Part of a small language model's weights.
Size: 10 layers, 6 heads of 32 (1 for keys and values), MLP 768 SiLU, vocabulary 16384.
MLP neurons of a small language model. Each row is named by its layer, matrix (up: input weights; down: output weights) and neuron, and shows model dimensions 64-191. Each number is 50 + 12 x the weight over its row's rms, rounded and kept within 0 to 99.
Before each neuron's rows, "fires on" lists the tokens most often at its 100 highest values on Wikipedia text that the model never trained on.

fires on: " \""
L7.up364:36 43 41 40 48 48 43 33 19 55 46 44 87 25 38 51 64 57 47 50 65 49 62 44 58 44 48 53 64 44 43 53 42 63 39 31 35 33 66 63 31 59 31 35 41 53 37 48 41 35 36 52 41 53 43 67 49 55 50 69 52 50 48 53 49 76 47 60 56 50 45 45 48 56 62 49 81 35 51 57 58 45 42 46 30 44 42 18 50 31 53 52 52 49 27 37 48 50 76 42 68 49 59 69 24 34 26 40 53 56 52 45 43 52 53 33 51 35 55 57 29 61 47 60 41 58 46 48
L7.down364:63 40 43 60 44 62 74 45 41 28 62 49 58 37 61 25 35 45 56 28 52 71 36 43 37 67 39 54 44 37 47 55 48 56 52 45 65 46 45 36 65 45 68 46 48 34 51 60 53 44 50 60 36 43 42 49 69 60 37 31 50 65 58 53 53 53 83 63 32 49 68 56 61 48 50 48 54 74 55 47 42 43 57 38 57 65 40 49 42 40 39 52 25 62 55 53 45 64 23 72 49 54 38 34 57 57 68 59 47 69 42 61 34 49 26 73 52 49 58 25 50 36 44 63 55 42 42 32

fires on: ",", ".", " of", "el", "3"
L7.up607:61 55 51 63 31 46 59 61 43 60 34 79 45 48 55 46 44 42 61 53 53 49 44 46 45 48 52 39 56 39 59 44 62 58 48 43 52 61 40 40 30 22 59 49 71 53 42 47 62 33 55 55 39 56 35 58 63 52 68 41 35 48 33 56 35 59 59 35 48 42 46 69 52 50 44 79 15 49 47 63 33 29 54 49 50 35 34 49 38 47 50 50 58 52 57 27 80 54 58 48 34 21 40 28 58 59 76 52 60 54 53 44 22 60 61 47 52 59 45 60 64 44 63 40 46 33 48 33
L7.down607:53 35 53 72 64 38 42 28 69 68 74 29 49 48 40 55 31 74 51 40 73 47 66 54 72 53 46 61 44 49 48 50 24 43 50 55 64 55 46 32 77 67 38 56 37 36 62 51 47 45 59 45 56 79 49 70 42 47 35 47 62 51 61 49 41 36 65 42 58 39 57 37 42 43 39 45 51 66 62 58 37 51 54 52 38 38 56 44 65 55 43 53 44 46 45 53 37 61 53 58 50 43 51 51 47 37 44 46 59 52 49 47 54 42 45 43 66 44 36 64 74 75 54 48 53 45 41 72

fires on: " and", "\"", " August", "ped", " Release", " will"
L4.up173:58 16 36 40 58 48 37 33 77 46 45 70 51 50 50 38 59 71 56 53 51 55 41 56 39 60 20 37 50 55 20 70 47 63 35 40 49 55 42 49 56 44 61 57 64 57 46 40 45 56 43 62 76 31 61 61 41 53 37 55 46 50 55 57 50 53 38 45 60 45 31 51 38 49 54 36 47 37 48 48 49 62 43 41 25 57 31 68 56 46 42 31 48 55 72 32 49 42 40 37 72 63 48 48 54 48 54 35 53 44 48 60 67 47 38 64 55 51 52 59 37 36 53 57 47 60 74 44
L4.down173:51 56 44 53 58 55 57 52 49 57 44 57 51 54 53 52 48 45 37 39 55 50 56 46 36 47 36 57 59 69 47 50 49 59 35 69 44 29 67 31 55 58 62 59 38 43 50 57 65 54 43 54 60 52 40 47 46 36 34 55 50 50 50 60 43 53 99 47 48 63 47 52 40 38 56 69 49 56 41 73 38 60 62 41 55 53 71 50 43 53 60 26 44 78 60 50 32 52 55 60 54 43 33 51 47 42 50 40 65 73 43 45 67 28 47 79 59 30 24 30 41 36 28 53 46 67 48 43

fires on: ".", " only", " one", " another", " own"
L2.up477:31 49 52 28 34 51 57 41 35 45 53 57 71 54 51 47 39 53 53 54 65 53 57 55 52 53 54 42 44 48 43 32 57 33 44 63 63 54 76 58 50 62 42 47 42 30 53 50 27 62 47 58 40 64 68 56 42 48 46 15 57 66 39 38 64 55 47 59 36 51 49 70 48 49 48 47 37 48 32 49 39 58 68 60 39 33 47 25 54 25 59 63 50 54 43 35 85 45 59 42 42 54 52 51 70 53 78 45 40 52 26 58 53 31 51 51 45 47 68 58 35 63 55 31 63 51 73 52
L2.down477:55 50 36 53 37 50 33 43 54 53 51 43 44 50 58 55 68 43 43 64 55 26 33 36 46 68 54 74 33 67 46 61 50 54 62 52 61 63 43 59 47 72 54 50 52 46 60 40 42 50 48 47 63 53 51 35 43 65 50 53 57 44 40 33 15 35 99 46 43 66 32 28 36 69 47 49 69 57 33 53 37 41 43 49 57 58 58 43 58 67 52 62 62 60 51 66 45 48 41 52 63 41 66 68 61 50 49 41 44 43 65 23 58 58 46 45 55 44 38 59 59 75 45 58 52 58 48 52

fires on: "P", " well", " He", " own", ".:", "C"
L2.up287:54 43 51 33 46 48 55 45 38 42 34 49 76 53 19 51 38 57 56 57 57 49 51 64 53 50 44 48 57 49 70 51 57 82 53 58 44 31 65 47 51 46 46 62 39 54 53 37 12 63 45 36 54 56 64 67 53 54 49 52 47 21 54 40 45 51 75 74 33 15 17 37 38 57 38 50 54 51 57 37 51 51 38 51 35 52 73 68 49 29 55 60 53 55 53 40 49 71 52 47 47 65 58 37 32 57 49 49 43 58 60 51 47 36 42 42 64 63 66 43 47 37 45 58 38 49 52 60
L2.down287:45 42 48 50 49 49 48 45 47 18 44 34 47 53 60 61 42 65 57 53 45 47 62 39 45 55 52 46 47 58 48 65 53 43 62 49 65 53 54 39 46 55 70 55 45 51 53 53 48 57 68 29 48 47 51 55 45 71 60 42 23 43 40 55 33 45 99 44 42 57 59 23 34 70 61 50 67 55 39 49 48 42 53 37 42 33 45 60 56 55 54 62 63 53 44 63 51 60 70 56 52 52 67 42 43 18 58 40 41 32 54 48 54 43 56 42 44 58 51 49 39 63 38 42 75 63 75 43

fires on: " career", " born", " by", " birth", " success", " coff"
L2.up72:55 57 55 62 77 52 59 57 51 47 65 57 36 60 46 59 51 58 57 46 55 44 41 49 38 56 50 47 67 43 64 59 49 54 54 63 55 32 64 67 44 56 34 50 43 50 52 37 57 27 24 51 20 41 46 55 48 60 58 83 39 36 36 45 58 42 56 67 38 64 39 52 62 71 43 47 44 33 48 61 51 45 69 50 70 40 69 53 55 37 51 50 33 41 47 60 69 82 57 48 56 82 59 35 58 40 70 49 63 65 30 47 48 55 24 40 59 49 59 42 47 55 40 57 50 38 44 63
L2.down72:33 43 56 42 43 57 41 41 56 41 50 49 40 63 56 59 50 53 54 47 45 44 33 70 50 52 43 51 44 41 47 59 36 43 58 57 60 44 65 43 59 57 54 57 47 52 43 62 45 52 58 34 50 50 45 48 58 44 46 59 33 39 44 49 36 48 64 60 24 62 53 30 37 64 65 50 59 53 43 60 45 52 59 59 49 65 56 54 67 45 59 71 47 52 60 57 51 70 60 54 51 31 57 43 47 31 43 41 66 33 69 40 51 53 51 58 62 53 36 59 46 63 47 62 46 56 64 41

fires on: " al", " of", "'", "%", "ex"
L2.up174:41 46 53 48 23 46 64 50 66 52 74 85 61 52 65 48 56 47 49 42 31 53 18 42 37 45 34 40 33 43 52 51 73 78 55 41 41 47 43 53 53 50 51 17 61 45 40 66 78 69 45 59 59 62 40 40 46 61 33 41 54 40 31 72 38 63 62 43 40 41 35 54 43 33 52 68 47 55 32 65 45 35 38 53 61 76 48 53 77 64 47 60 32 60 46 53 39 52 40 34 39 58 45 51 42 66 43 41 54 43 49 44 51 34 62 64 65 41 58 61 58 65 52 46 54 58 57 47
L2.down174:48 63 65 58 45 38 55 55 50 69 62 77 55 57 30 54 66 47 57 44 59 54 67 57 57 53 58 33 40 48 58 23 65 65 42 61 32 57 45 59 52 42 45 45 56 56 46 52 57 42 40 64 33 45 49 39 50 36 43 44 69 52 55 59 78 58 39 32 59 49 60 60 54 32 45 46 27 36 63 42 58 69 53 53 42 61 46 49 44 49 51 46 45 53 65 33 48 28 41 48 49 44 43 63 69 72 35 52 70 60 26 55 43 55 61 47 58 60 50 52 55 34 59 40 24 23 36 55

fires on: " of", " where", " only", "'"
L2.up237:35 51 47 80 25 35 56 51 50 50 53 53 75 46 55 48 75 51 23 44 37 39 51 40 49 53 40 40 45 50 89 59 72 33 61 47 47 66 53 50 51 53 47 26 52 47 41 56 56 90 52 56 58 60 40 51 65 55 50 39 47 57 22 54 40 53 42 39 41 48 45 49 40 50 50 55 42 51 53 46 57 41 48 43 32 69 50 71 68 62 55 56 45 45 50 74 56 46 51 21 35 64 54 49 58 47 52 61 48 46 63 57 58 39 51 49 50 60 56 70 52 51 48 26 40 58 44 57
L2.down237:44 58 53 83 55 53 60 59 54 59 64 58 43 60 43 52 64 69 62 47 52 38 65 39 53 57 58 46 40 43 40 34 80 59 49 52 61 55 49 73 44 53 49 27 40 59 53 56 57 48 43 74 45 48 60 45 53 40 50 49 42 52 56 52 50 65 69 49 73 65 71 51 44 30 45 39 58 62 73 55 61 67 65 59 54 41 58 37 42 63 63 43 52 65 54 27 44 39 30 54 52 49 50 68 65 47 56 43 66 42 47 58 57 71 54 29 38 56 49 61 36 42 60 35 39 37 35 48

fires on: ")", "),", "%", "."
L7.up106:43 50 57 57 53 64 44 49 62 53 47 80 39 67 53 48 29 38 61 50 39 50 66 71 56 56 68 32 66 55 65 47 49 42 33 78 47 43 30 49 59 64 46 62 30 44 48 85 48 55 55 49 36 54 60 50 31 39 62 40 55 54 73 62 73 47 62 49 59 52 52 44 40 39 54 62 36 35 54 55 32 19 59 35 63 51 56 57 50 52 30 43 55 41 57 55 44 43 45 67 55 36 60 69 59 65 52 53 61 47 58 37 40 57 67 39 57 49 59 57 56 50 33 36 46 52 44 47
L7.down106:41 55 16 46 42 39 44 54 67 44 55 47 43 42 52 52 69 61 51 41 33 62 42 45 77 32 54 63 71 61 62 37 43 59 59 58 81 46 80 54 65 45 33 49 62 53 55 45 50 50 41 44 55 37 44 54 51 51 48 52 25 33 46 58 48 41 58 37 61 77 46 59 50 69 33 46 63 23 41 52 31 50 55 42 50 63 41 56 44 57 50 63 66 55 43 55 57 41 60 40 50 44 59 45 39 34 46 53 63 45 56 42 49 42 56 66 52 55 44 50 44 55 36 61 57 47 37 40

fires on: " also", ".", " that", " of", " only"
L2.up167:49 53 49 48 63 55 46 38 42 48 42 56 65 46 47 52 47 53 64 49 55 64 48 57 69 62 53 34 52 58 73 58 31 50 55 66 36 55 58 64 23 45 36 50 46 63 58 29 54 61 40 40 48 70 56 52 33 45 51 52 49 50 22 36 38 37 58 92 53 53 50 60 42 55 59 63 42 45 46 47 51 63 59 44 40 45 44 00 44 36 60 65 60 42 40 41 63 40 59 41 60 48 65 41 48 43 57 47 47 45 38 26 53 34 57 43 43 62 53 56 42 56 57 52 46 32 42 66
L2.down167:63 65 33 40 51 47 49 40 59 26 50 43 37 67 69 51 41 48 30 51 38 41 52 52 47 51 50 70 49 46 36 53 39 44 45 66 62 48 70 57 60 61 49 50 55 42 54 50 42 55 53 49 61 41 53 44 58 47 42 57 54 46 34 61 34 39 99 50 49 67 47 45 38 63 70 58 62 64 49 49 42 47 71 49 40 45 55 65 59 56 62 56 63 61 52 66 42 60 50 56 51 34 69 42 54 41 37 44 37 29 56 39 72 75 45 35 48 59 34 49 34 51 35 65 51 63 60 47

fires on: ")", "-", "),", " Occupation", " r"
L7.up742:60 46 70 31 46 52 52 43 63 47 31 61 53 54 54 54 51 38 46 68 28 66 51 71 60 79 59 51 43 60 28 34 55 62 50 49 53 33 16 53 72 49 56 57 44 42 57 61 54 56 37 50 40 55 47 45 62 41 33 55 52 72 50 57 68 38 64 42 50 51 52 53 42 55 47 48 52 56 68 75 26 41 76 58 55 51 40 40 70 53 31 43 52 54 74 33 63 52 58 53 54 44 62 59 76 41 21 60 59 37 57 53 39 37 49 55 39 51 48 36 53 44 27 59 33 26 25 57
L7.down742:46 34 27 58 52 41 66 54 44 39 44 44 49 60 55 55 53 47 30 45 54 49 55 52 60 28 49 46 33 54 67 47 44 65 35 47 59 57 63 52 59 57 45 58 84 52 57 31 57 55 55 47 53 52 57 58 38 49 57 66 47 35 34 56 56 45 34 12 47 63 70 51 38 32 35 50 53 36 31 55 57 37 65 35 43 55 64 44 53 42 55 75 46 47 42 40 57 69 55 41 58 50 45 41 47 32 55 48 35 38 57 36 46 65 45 60 65 42 35 46 22 60 52 45 47 35 51 30

fires on: " |", ".", " and", "b", "="
L7.up353:59 46 31 52 60 37 42 33 47 54 41 37 20 45 68 46 43 47 43 52 37 46 38 61 41 50 40 40 41 65 58 30 46 66 66 40 49 40 58 41 65 29 69 43 48 40 45 33 64 52 60 54 70 43 53 33 42 61 69 32 45 42 21 57 43 43 61 43 52 77 44 74 42 61 43 58 59 46 54 59 44 53 56 60 48 35 37 25 57 65 58 32 40 30 55 57 83 69 56 62 39 62 48 44 46 50 35 60 46 46 58 57 46 61 45 54 50 48 54 40 34 61 46 52 49 53 45 40
L7.down353:58 42 48 46 28 56 62 43 56 50 67 42 53 55 35 30 46 38 44 39 38 47 68 65 75 50 42 47 39 22 29 40 41 30 36 53 44 52 47 55 65 58 23 41 35 42 63 52 34 47 60 53 48 47 37 53 45 46 42 46 62 57 57 42 46 50 42 57 63 28 34 43 45 43 42 62 49 53 34 48 55 43 59 33 52 32 68 39 68 37 38 59 50 45 54 33 22 47 32 43 55 42 54 62 53 63 58 52 31 49 60 54 62 49 47 55 41 50 49 72 58 40 69 35 41 49 52 55

fires on: "–", " /", " [", "|", " n", "/"
L4.up633:57 48 34 50 43 51 61 44 75 58 47 38 46 50 48 48 51 34 56 33 59 51 36 33 59 47 58 52 79 58 59 50 30 45 44 58 53 62 27 51 55 84 34 42 58 42 58 42 62 49 46 47 47 54 73 52 57 35 65 44 39 49 65 58 82 72 40 51 44 60 46 58 45 36 62 50 71 60 61 64 70 36 38 50 61 67 43 49 52 54 59 35 45 26 36 47 55 52 60 41 57 55 68 49 42 36 43 33 50 59 70 33 46 47 34 54 65 55 50 42 62 52 49 57 32 52 54 40
L4.down633:69 43 32 64 60 56 56 65 50 61 49 45 34 63 58 51 83 35 60 62 47 36 46 46 46 28 55 57 76 39 44 29 61 42 52 48 43 50 49 62 29 54 52 32 60 44 65 56 74 65 55 22 55 49 49 53 56 46 64 53 30 62 42 71 45 66 53 48 34 53 45 52 37 55 58 52 42 57 42 29 44 65 48 62 40 52 36 35 56 53 59 66 40 54 28 44 42 68 47 26 45 40 60 55 33 31 43 58 53 57 68 55 52 55 54 30 60 52 41 43 52 57 58 49 45 45 74 56

fires on: "0", "s", ",", " ", " /", "9"
L7.up175:37 43 35 71 47 57 43 34 31 52 32 39 39 37 52 38 55 42 58 62 44 77 66 54 42 64 57 50 47 60 59 56 60 32 50 78 59 62 44 47 51 55 51 38 50 62 35 58 61 34 60 54 50 50 51 70 53 49 47 57 59 40 07 40 51 53 43 51 53 52 25 42 42 47 53 43 29 42 41 48 73 48 49 47 40 40 76 41 57 34 66 57 35 66 41 42 16 73 69 49 53 32 58 39 39 66 48 44 52 57 48 49 56 37 48 53 56 41 50 60 51 62 57 45 55 51 52 43
L7.down175:64 91 50 46 68 35 50 37 86 43 48 64 39 43 49 54 53 68 43 43 49 39 44 62 92 37 47 78 41 56 60 49 67 63 52 42 49 39 59 52 31 54 44 47 62 49 51 50 44 66 51 48 65 56 57 58 53 61 43 55 40 53 81 50 49 41 52 49 63 50 89 60 47 49 53 58 59 52 45 58 61 64 52 58 65 53 60 49 64 50 52 39 57 49 57 68 64 42 31 37 48 66 51 45 33 47 49 52 49 41 45 41 68 56 45 51 36 45 43 30 50 59 50 57 75 45 43 63

fires on: " and", " part", "\"", "and", ")", "ind"
L4.up342:55 37 39 32 66 53 42 34 63 62 44 47 64 35 37 72 51 82 47 66 63 54 60 59 56 49 46 29 58 52 21 54 55 67 37 42 37 62 60 36 37 43 45 41 52 40 52 29 59 58 65 58 73 47 54 52 48 61 27 57 39 54 49 36 44 64 38 40 71 60 56 64 64 45 40 56 59 36 55 48 54 73 56 59 50 71 31 59 57 34 49 42 32 86 70 45 66 41 48 50 65 46 66 64 44 18 67 47 42 31 42 38 45 54 49 47 63 31 44 44 53 52 44 63 65 54 44 55
L4.down342:43 50 43 69 49 64 36 64 55 34 35 74 22 58 49 31 53 49 36 60 41 59 40 30 33 37 41 48 45 62 54 48 44 55 38 62 38 41 51 44 51 44 42 62 50 47 55 49 66 49 26 53 70 34 43 51 45 49 60 42 45 56 34 52 55 52 95 24 81 59 60 54 50 34 60 54 76 55 61 57 32 54 70 51 50 45 69 47 40 65 44 47 52 60 48 61 29 66 31 54 52 54 57 40 45 56 57 28 51 73 24 45 57 42 50 58 48 41 38 47 45 38 37 46 56 50 60 23

fires on: "h", "th", "%", "s", "st"
L4.up157:48 43 48 59 32 75 61 53 47 54 39 53 49 43 51 46 62 46 45 55 59 33 63 43 53 56 53 36 38 47 50 29 59 48 65 50 58 64 70 46 27 35 23 25 67 49 57 29 26 60 51 39 68 43 30 42 42 47 43 55 51 55 45 21 44 53 40 73 48 43 53 42 60 62 38 63 29 71 43 34 59 71 55 23 64 34 54 46 57 39 67 66 44 54 48 53 57 44 52 37 31 54 62 48 47 46 30 59 42 45 53 47 56 53 43 49 60 32 56 25 60 41 52 64 67 29 56 71
L4.down157:58 63 71 63 44 46 57 38 67 41 62 58 62 36 36 57 21 33 49 52 42 35 44 77 74 34 56 37 64 57 43 50 49 42 49 44 69 56 33 57 65 60 48 59 35 52 49 21 48 19 39 41 58 44 61 58 54 68 67 48 51 40 55 58 82 40 71 52 57 49 48 56 43 48 43 47 40 11 52 53 49 50 60 37 68 45 57 60 55 42 60 65 69 71 38 57 62 56 56 65 56 50 53 50 40 24 37 46 59 32 28 49 47 53 39 52 46 52 44 40 38 58 67 45 65 38 53 57

fires on: "'", " of", ":", " acqu", " but"
L2.up165:47 49 55 51 50 48 54 50 60 39 71 47 49 51 50 34 50 58 29 48 46 08 45 42 69 41 57 46 41 50 52 82 75 47 53 43 54 59 47 63 48 57 64 35 42 54 45 63 49 72 54 54 40 51 63 42 59 38 67 51 55 68 38 51 55 60 35 57 47 64 38 41 30 49 45 27 55 50 37 38 55 37 40 53 49 49 74 71 43 77 58 59 33 53 40 63 56 47 46 35 47 50 45 57 78 74 54 60 47 48 56 68 58 40 57 44 55 39 39 62 53 70 48 52 57 57 70 32
L2.down165:56 66 56 63 45 46 62 71 50 29 57 59 44 54 43 36 54 33 66 56 38 49 54 60 59 60 29 56 53 40 42 39 68 48 64 53 29 42 44 51 54 35 52 37 38 70 53 46 58 52 44 68 51 49 49 42 62 42 44 51 54 45 62 34 54 59 46 32 49 39 40 55 54 20 48 39 50 55 86 51 51 60 54 46 64 52 58 55 60 61 53 41 51 58 50 46 54 54 44 53 49 53 39 69 73 56 44 62 52 56 46 58 56 49 44 55 35 53 73 55 53 36 60 47 38 48 43 58

fires on: " and", ".", " of", " or", ";"
L7.up258:49 42 72 58 59 58 38 50 59 60 58 35 28 41 32 49 47 51 57 50 70 22 35 59 48 51 35 67 54 58 40 55 47 43 62 66 42 64 47 54 69 46 66 59 56 60 47 40 62 66 44 51 74 62 67 62 52 50 35 56 53 46 23 37 33 47 53 33 50 52 47 38 54 46 64 41 24 58 52 55 40 81 31 57 50 52 49 41 61 42 30 46 35 53 52 83 55 57 67 61 60 84 50 35 36 53 51 52 52 57 35 60 55 55 60 54 36 41 51 28 54 68 56 65 58 35 65 22
L7.down258:50 39 45 47 48 45 52 64 79 57 70 54 46 66 41 60 62 50 48 45 41 51 58 48 51 52 71 34 56 45 47 29 55 60 22 10 49 60 61 47 47 38 23 57 61 60 48 47 53 38 40 47 61 44 52 48 59 49 53 29 46 63 64 72 64 53 46 53 70 53 45 42 28 40 47 71 76 41 55 42 60 35 62 54 49 30 59 65 45 78 39 34 42 50 55 40 39 66 47 50 62 43 70 46 42 41 44 55 38 44 51 59 44 54 49 51 78 29 61 59 62 57 62 52 45 68 53 52

fires on: "s", ",", "0", "6", "8", "1"
L7.up529:45 33 55 75 41 05 50 29 29 73 42 42 58 40 40 40 51 35 58 54 58 52 39 46 46 52 63 58 65 50 68 60 43 39 47 54 45 50 42 40 47 53 39 36 30 54 45 52 44 49 52 57 67 42 48 59 57 59 64 56 54 68 37 34 46 55 50 53 60 64 32 40 62 37 53 31 54 35 43 31 84 49 61 32 59 50 73 42 49 48 46 50 56 51 38 47 53 59 50 53 54 22 62 34 34 52 31 61 41 46 45 77 46 52 69 45 52 73 44 56 68 40 51 49 57 57 66 55
L7.down529:65 48 69 45 48 61 52 44 41 73 52 80 49 36 63 30 47 50 48 46 46 44 79 41 38 60 56 67 28 48 46 50 67 55 72 36 59 55 73 57 42 51 42 45 59 34 46 35 59 57 39 60 40 27 36 48 48 57 43 32 71 22 59 39 46 42 52 59 46 49 40 46 52 38 44 65 53 65 41 69 47 52 45 55 55 49 42 49 56 60 33 43 58 49 50 43 66 44 69 64 63 49 57 43 56 34 66 64 47 38 67 47 60 41 45 36 42 43 56 33 27 66 46 45 49 58 45 71

fires on: " two", "ach", " three", "S"
L2.up258:34 38 49 62 00 56 24 72 49 46 26 44 85 50 61 55 52 48 43 48 51 62 66 36 49 51 57 61 69 31 65 39 15 39 52 50 57 47 68 39 60 57 54 50 55 33 45 46 36 39 65 46 56 58 63 48 73 37 48 48 53 44 37 32 46 57 55 43 38 63 48 46 35 40 53 50 46 56 69 48 38 62 48 50 23 45 43 66 34 50 63 49 38 50 41 47 58 35 43 37 43 50 50 53 57 52 74 57 38 46 30 60 51 56 41 41 31 63 53 55 40 31 40 42 34 56 32 57
L2.down258:42 38 35 80 48 50 57 50 50 38 37 36 50 34 57 69 72 71 48 41 43 37 59 10 43 63 71 60 35 53 50 62 72 48 49 49 61 53 32 60 58 51 52 32 35 33 59 39 62 40 49 48 51 44 39 59 28 55 64 33 52 61 60 27 28 52 73 49 73 43 63 45 45 42 43 36 77 46 52 61 39 37 39 63 53 31 55 33 42 56 52 61 57 47 31 42 32 62 49 47 63 66 49 64 57 56 64 50 22 53 61 48 65 57 56 34 46 59 61 60 45 72 52 43 64 58 41 36

fires on: ",", " (", ";", "\n", " \""
L7.up408:27 43 49 46 63 59 58 29 69 52 55 50 47 62 34 55 32 58 68 42 42 57 43 45 68 33 45 60 54 54 46 71 45 53 30 37 31 45 33 45 32 58 37 33 49 47 52 80 33 53 51 45 49 37 49 28 57 41 43 63 53 47 41 45 38 64 55 67 42 50 53 63 23 64 57 69 39 32 61 45 66 49 53 54 39 43 45 73 55 51 38 51 39 41 52 34 48 35 64 58 79 41 57 56 39 42 44 39 69 52 66 50 59 65 61 49 61 44 55 54 61 32 42 46 51 50 49 60
L7.down408:65 45 30 53 51 46 47 67 38 24 41 40 51 37 61 43 55 43 56 66 63 38 79 56 62 42 53 26 58 31 41 58 55 25 43 51 55 48 56 47 65 51 53 36 49 54 43 37 50 38 35 55 49 58 43 65 49 42 31 44 46 52 60 46 53 51 92 40 40 40 55 57 70 48 57 22 43 76 40 43 48 52 33 52 46 56 64 36 54 44 34 57 47 45 65 54 57 67 48 49 21 36 52 48 58 54 64 53 61 52 55 44 43 38 44 57 59 56 42 29 38 70 47 65 37 65 51 29

fires on: " sp", "P", " force", " their", ".:"
L2.up625:64 36 40 29 88 61 61 37 45 52 60 42 30 56 46 56 32 58 39 49 63 75 46 70 53 54 47 46 28 62 31 51 25 80 35 48 45 52 48 45 43 46 49 75 35 43 62 45 45 68 33 35 60 39 63 75 36 67 45 43 48 38 81 42 53 46 39 72 47 30 59 43 73 69 51 57 58 37 43 53 54 27 36 54 70 48 67 45 46 32 57 55 32 59 60 51 52 68 55 76 66 46 52 40 35 55 51 40 56 51 54 39 45 37 44 50 55 52 42 38 58 52 48 57 44 50 57 48
L2.down625:48 24 55 24 50 45 50 50 56 38 52 43 52 52 60 49 36 42 51 47 54 69 52 72 41 52 49 38 62 46 60 58 27 53 63 51 59 53 60 36 37 36 54 72 60 60 41 47 36 61 47 26 56 36 53 60 54 55 54 59 51 43 49 49 60 44 46 39 17 55 33 49 56 56 40 69 49 13 44 43 45 47 48 42 44 63 36 57 55 50 59 60 55 39 61 74 61 61 57 51 49 33 49 30 32 13 47 53 58 47 62 56 49 35 43 53 43 51 50 50 47 58 41 47 39 48 67 50

fires on: " of", ".", " al", "J", " all", "S"
L7.up450:42 47 54 41 32 42 47 52 16 56 43 69 51 43 48 51 44 36 56 52 46 47 51 55 61 53 42 55 66 61 59 64 49 57 58 51 57 38 25 32 48 54 53 63 36 42 38 60 56 27 39 52 69 46 59 41 86 37 51 38 36 33 43 45 55 60 59 45 50 69 45 45 63 44 44 24 47 32 48 32 62 74 39 54 67 42 60 47 41 53 30 53 54 53 64 45 71 42 48 15 77 50 27 33 59 62 47 47 56 56 58 66 46 48 77 47 47 67 47 58 57 29 56 31 50 68 72 20
L7.down450:45 37 63 47 43 47 35 42 35 64 64 46 30 31 57 55 53 51 74 41 65 61 57 62 47 58 63 59 47 36 46 38 44 51 57 53 51 34 97 62 52 56 46 44 51 33 60 44 66 67 61 63 55 57 38 34 53 32 47 49 59 36 73 42 44 60 48 66 77 37 40 43 58 39 43 64 38 40 66 59 28 40 41 39 41 50 54 46 57 42 51 58 55 51 60 34 24 41 48 74 46 27 58 58 55 52 50 60 42 47 62 65 34 46 47 47 62 53 55 27 46 51 64 44 43 49 31 84

fires on: " s", " then", " finally", " died"
L2.up142:59 44 52 41 59 67 32 43 66 49 32 63 46 40 47 52 43 39 43 59 45 61 58 49 68 44 45 45 50 44 25 53 46 03 45 50 36 72 36 41 49 46 59 73 53 54 64 50 33 58 53 52 56 54 72 49 35 46 55 70 51 69 41 53 53 36 41 61 50 43 59 52 67 64 45 33 56 50 64 65 55 56 54 57 60 60 70 42 51 50 50 46 64 60 53 47 65 58 49 55 72 44 61 56 65 45 47 71 52 68 57 81 57 55 48 51 56 44 62 32 53 68 39 54 50 43 20 37
L2.down142:61 81 53 34 63 59 59 49 50 18 58 58 46 41 47 36 59 33 71 72 47 65 69 54 44 38 53 50 42 53 71 60 42 56 53 62 58 43 57 77 37 38 60 46 54 68 34 58 63 40 51 59 59 36 52 53 42 42 53 52 78 49 45 48 67 47 28 44 40 50 36 48 47 69 44 49 50 60 69 42 60 68 46 46 39 28 39 57 51 41 62 51 63 35 51 67 40 51 56 57 44 53 50 54 36 38 44 65 75 34 38 56 49 41 44 40 46 36 43 47 49 59 60 38 37 65 66 57

fires on: " \"", " ", "-", " |"
L7.up333:53 58 52 57 65 57 55 43 29 54 40 51 78 50 81 59 47 49 65 55 36 63 44 43 57 40 35 45 64 54 33 65 44 50 58 38 49 59 38 39 34 24 55 36 49 32 43 43 44 51 41 50 48 62 51 68 67 26 35 57 38 69 46 61 53 80 58 52 43 52 52 51 47 57 63 61 45 42 57 49 45 58 57 65 23 40 60 63 54 56 49 78 42 46 42 67 62 55 51 52 35 45 45 47 33 36 66 49 56 46 30 84 31 33 39 47 66 24 53 49 35 57 64 45 34 47 42 54
L7.down333:51 31 39 50 41 63 55 56 64 64 59 40 42 37 61 42 39 51 31 44 69 61 48 69 45 38 40 55 43 58 52 49 75 69 37 55 69 46 41 59 70 46 40 55 55 29 63 65 47 40 45 56 24 42 64 46 20 40 53 61 36 57 59 35 33 38 74 55 47 41 64 57 43 49 55 61 59 55 47 63 46 65 50 54 79 71 62 71 60 62 57 32 60 64 52 41 40 45 45 63 52 32 56 43 37 57 43 65 46 54 48 36 49 54 45 45 52 67 31 73 46 37 66 65 62 50 74 48